{
  "num_hidden_layers": 10,
  "vocab_size": 8192,
  "hidden_act": "tanh_gelu",
  "norm": "layernorm",
  "positions": "learned",
  "init_std_o": 0.007,
  "warmup_steps": 326,
  "schedule": "wsd"
}
MLP neurons of a small language model. Each row is named by its layer, matrix (up: input weights) and neuron, and shows model dimensions 80-143. Each number is 128 + 32 x the weight over its row's rms, rounded and kept within 0 to 255.
After each neuron's rows, "fires on" lists the tokens most often at its 100 highest values on Wikipedia text that the model never trained on. A number after a token or word is its count.

L5.up230 [131  90 103 124 140 146 152 160 124 160 154 123 106  95 183 149 230  99 138 149 162  91 131 109 160 134 126 103  91  85 149  85 175 134 120 142 155 147 150 108 124 110 186 165 132  96 114  99 174  99 158 108  97 155 126 122 140 119  99 113  95  83  87 133]
fires on: " of" 23, " as" 13, "ed" 8, "um" 6, "-" 5

L2.up754 [106 134 155 177 103 100 146  84 122 156 105 120 128 103 119 102 112 183 163 123 161 112 188 170 175 208 128 111 171  95 162 159 124 165 181 177 160 120 143 105 112 105 106 165  70  98 130 100 140  85 132 151  75 126 103 105 107 138 121  94 116  84 111  90]
fires on: " =" 69, "=" 18

L6.up618 [137 131 155  96 147 123 173 108 142 165 149 131 116 138 130 125 131  98 125  47 124 146 109  78 114 146 107 152 152 104 179 117 147  93 147  97 160 106 175 130 190 153 150 143  78 121 180  77 127  94 100  99 148 151 122  85  94 164 146 141  58  98 131 122]
fires on: "=" 27, "." 20, " (" 19, "(" 7, " |" 6, ":" 5

L2.up43 [129 151 143 136  92 123 136 153 120 116 130 130 117 101 136 166  94 166 151 111 181  94 112 134 158 164 113  96 168 101 199 187 136 146 164 155 117 121 226  66  92  94 157 155 114  88 128  97 125  83 102 171  73 117 105 103  81 122  65 121  87  86  72  96]
fires on: " =" 76, "°" 6, "N" 4

L2.up664 [168 135 163 169 151 132 118  79 137 146  71 162 122 104 104 127 133 163 181 134 164 107 106 174 222 226 124  58 137 116 121 169 114 150 130 174 122 119 149  76 100 114  90 136 114 111 107  83 177  98  94 153  98 110  86  85  78  94  86  76 137  61  71 102]
fires on: " =" 53, ":" 22, "=" 4, " Synonyms" 4

L5.up455 [ 86 143 198 119 136  96 156 173  89 122 168 167 119 121 142 126 166 149  91 135 119 141 135 132 138 173 152  92  97 130 184  89 150 139 188 189 118 151 110 137  90 102 125 134 107 116 126 110  78  96 123 142 109  98 173  65 113 184 136  85 185  81 138 151]
fires on: " –" 50, "," 11, " as" 10, " and" 6, ";" 5, " -" 5

L6.up194 [115 136 145 185 147 161 168 119  90 173 158 176 113  99 199 166 204  95  82 102 110 134 108  85  88 148 120 116 122 110 141  72 143 146 124 190 163 171 114  87 188 105 138 115 124 129 146  72 108 117 145 155  91 114 129 104 137 159 136 121 160 105 175 113]
fires on: " and" 41, ";" 12, " was" 11, "," 9, " of" 6, " or" 5

L6.up760 [ 85  79 132 103  79 144 164 164 109  73 162  93 132 157  74 155 137 125  73  99 130 183  84  73 166 201  95  70 105 124 132  70 126 142 159 106 111 133 139 170 141 141 111 111  58 107 180 155  76  58 110  82 159 186 143 127 113 177 147 140  93 109  49  24]
fires on: "." 71, "'" 18

L6.up972 [114  99 121 125 125 111 200 131 125 183 190 125 134 168 122 186  74  95 104  79 159 112  94 104 125 166 117 132 131 137 119 146 149 122 125 131 151 124 104 117 132 126 137 114  98 123 218 158 106  76 169  98 148 165  92 134 100 207 108 176  72 127  89 119]
fires on: "." 67, " |" 30

L6.up1008 [106 105 128 148 123 135 221  82 125 145 145 105 135 194 129 180 143 154  99  93 159 153 124  74 207 157 113 105  85  62 120 105 117 110 109 136 104 111 128 147 114 122 163 113 128 125 127 159 101 100 158 147 139  94  99 118 100 154 116 131  91  84  76  96]
fires on: "." 78, "born" 7, " by" 4

L6.up514 [118 145 100 122 132 136 174 110 143 200 177  99 116 146 177 179 149  67  42 117 152 147  62 114 149 144 105 129  82 169  93  85  83  90 126 136 156 146 222 161 132 138 194 122  96 119 143  90 170  85  97 126 122 154 119 158 102 143  87  62 154  82 131  51]
fires on: "-" 29, " born" 13, " (" 13, " was" 9, " 18" 4

L6.up865 [167  84 176 146  74  95 182 149 126 166 111  84 159 177 119 122  96 162  73  72 136 129 155  76 167 108 127 109 129 117 229 119 174 127 156 110 125 153  94 122 117 133 150 109 102 114 198 113  74  79 184 129 142 158 120 101 115 163 155 144  52 116 132 128]
fires on: "." 89, "ub" 5

L6.up28 [114 118 146 141 105 111 168 149  74 125 146 143 130 191 143 158 102 133 139  98 139 167  97  87 147 165 107  60 118 141 151 106 183 147 131 114 145 126 113 165 144 119 113 160  74  83 122 135  82 100 154 121 120 128  76  58 107 154 121 127 145  89  34 107]
fires on: "." 30, " p" 14, " of" 12, ":" 11, " " 4

L6.up801 [130 157 104 109 163 118 133 137 148 154 102 159 116 134 104 140 171  94 127 142 115  99  92 122 158 131 106 146  68  89 152  93 123  89 113 102 186 125 111 141 114 125 189 141 126 118  79 128 164  66 129 137 153 124 163 136 121 123 132  93 117  73 124 101]
fires on: " of" 61, "-" 21, " |" 5, "'" 4

L2.up223 [112 136 155 166 126 127 173  96 119 129  81 158 123 133 113 138 122 163 164 116 162 127 147 173 199 191 107 102 170 102 115 145 108 172 169 171 131 124 148  94  62 100 119 150  86 116 122  56 155  90 132 150  96  88 106  96  58 117 113  87 116  85  80 114]
fires on: " =" 77, "\n\n" 10

L5.up332 [178 137 139 131 130 167 113 150 133 165 127 128 132  77 119 129 126  92  72 138 126 143  74 154 140 132 135 165 117 135 143 121 109 173 110 165 161 131 118 123 182 132 120 141 111 117 122 111 131 133  72 105 131 136 140 162 129 105  96 108 154  55 127 134]
fires on: " is" 38, "-" 12, " was" 9, " has" 6, "," 4, " due" 4

L5.up706 [140 165 139 134 129 113 121 117 136 204 170 129 103 124  91 151 170  80 123 113 174  83 144 143  77 119 119 126 108 167 156  87 131 158 101 166 169 138 148 100 133 148 156 142 120 127 117 127 151  79 147 102 179 114 155 147 133  93 112  94 139  80 170  78]
fires on: "," 22, " –" 13, "-" 11, " (" 8, " −" 8, " —" 7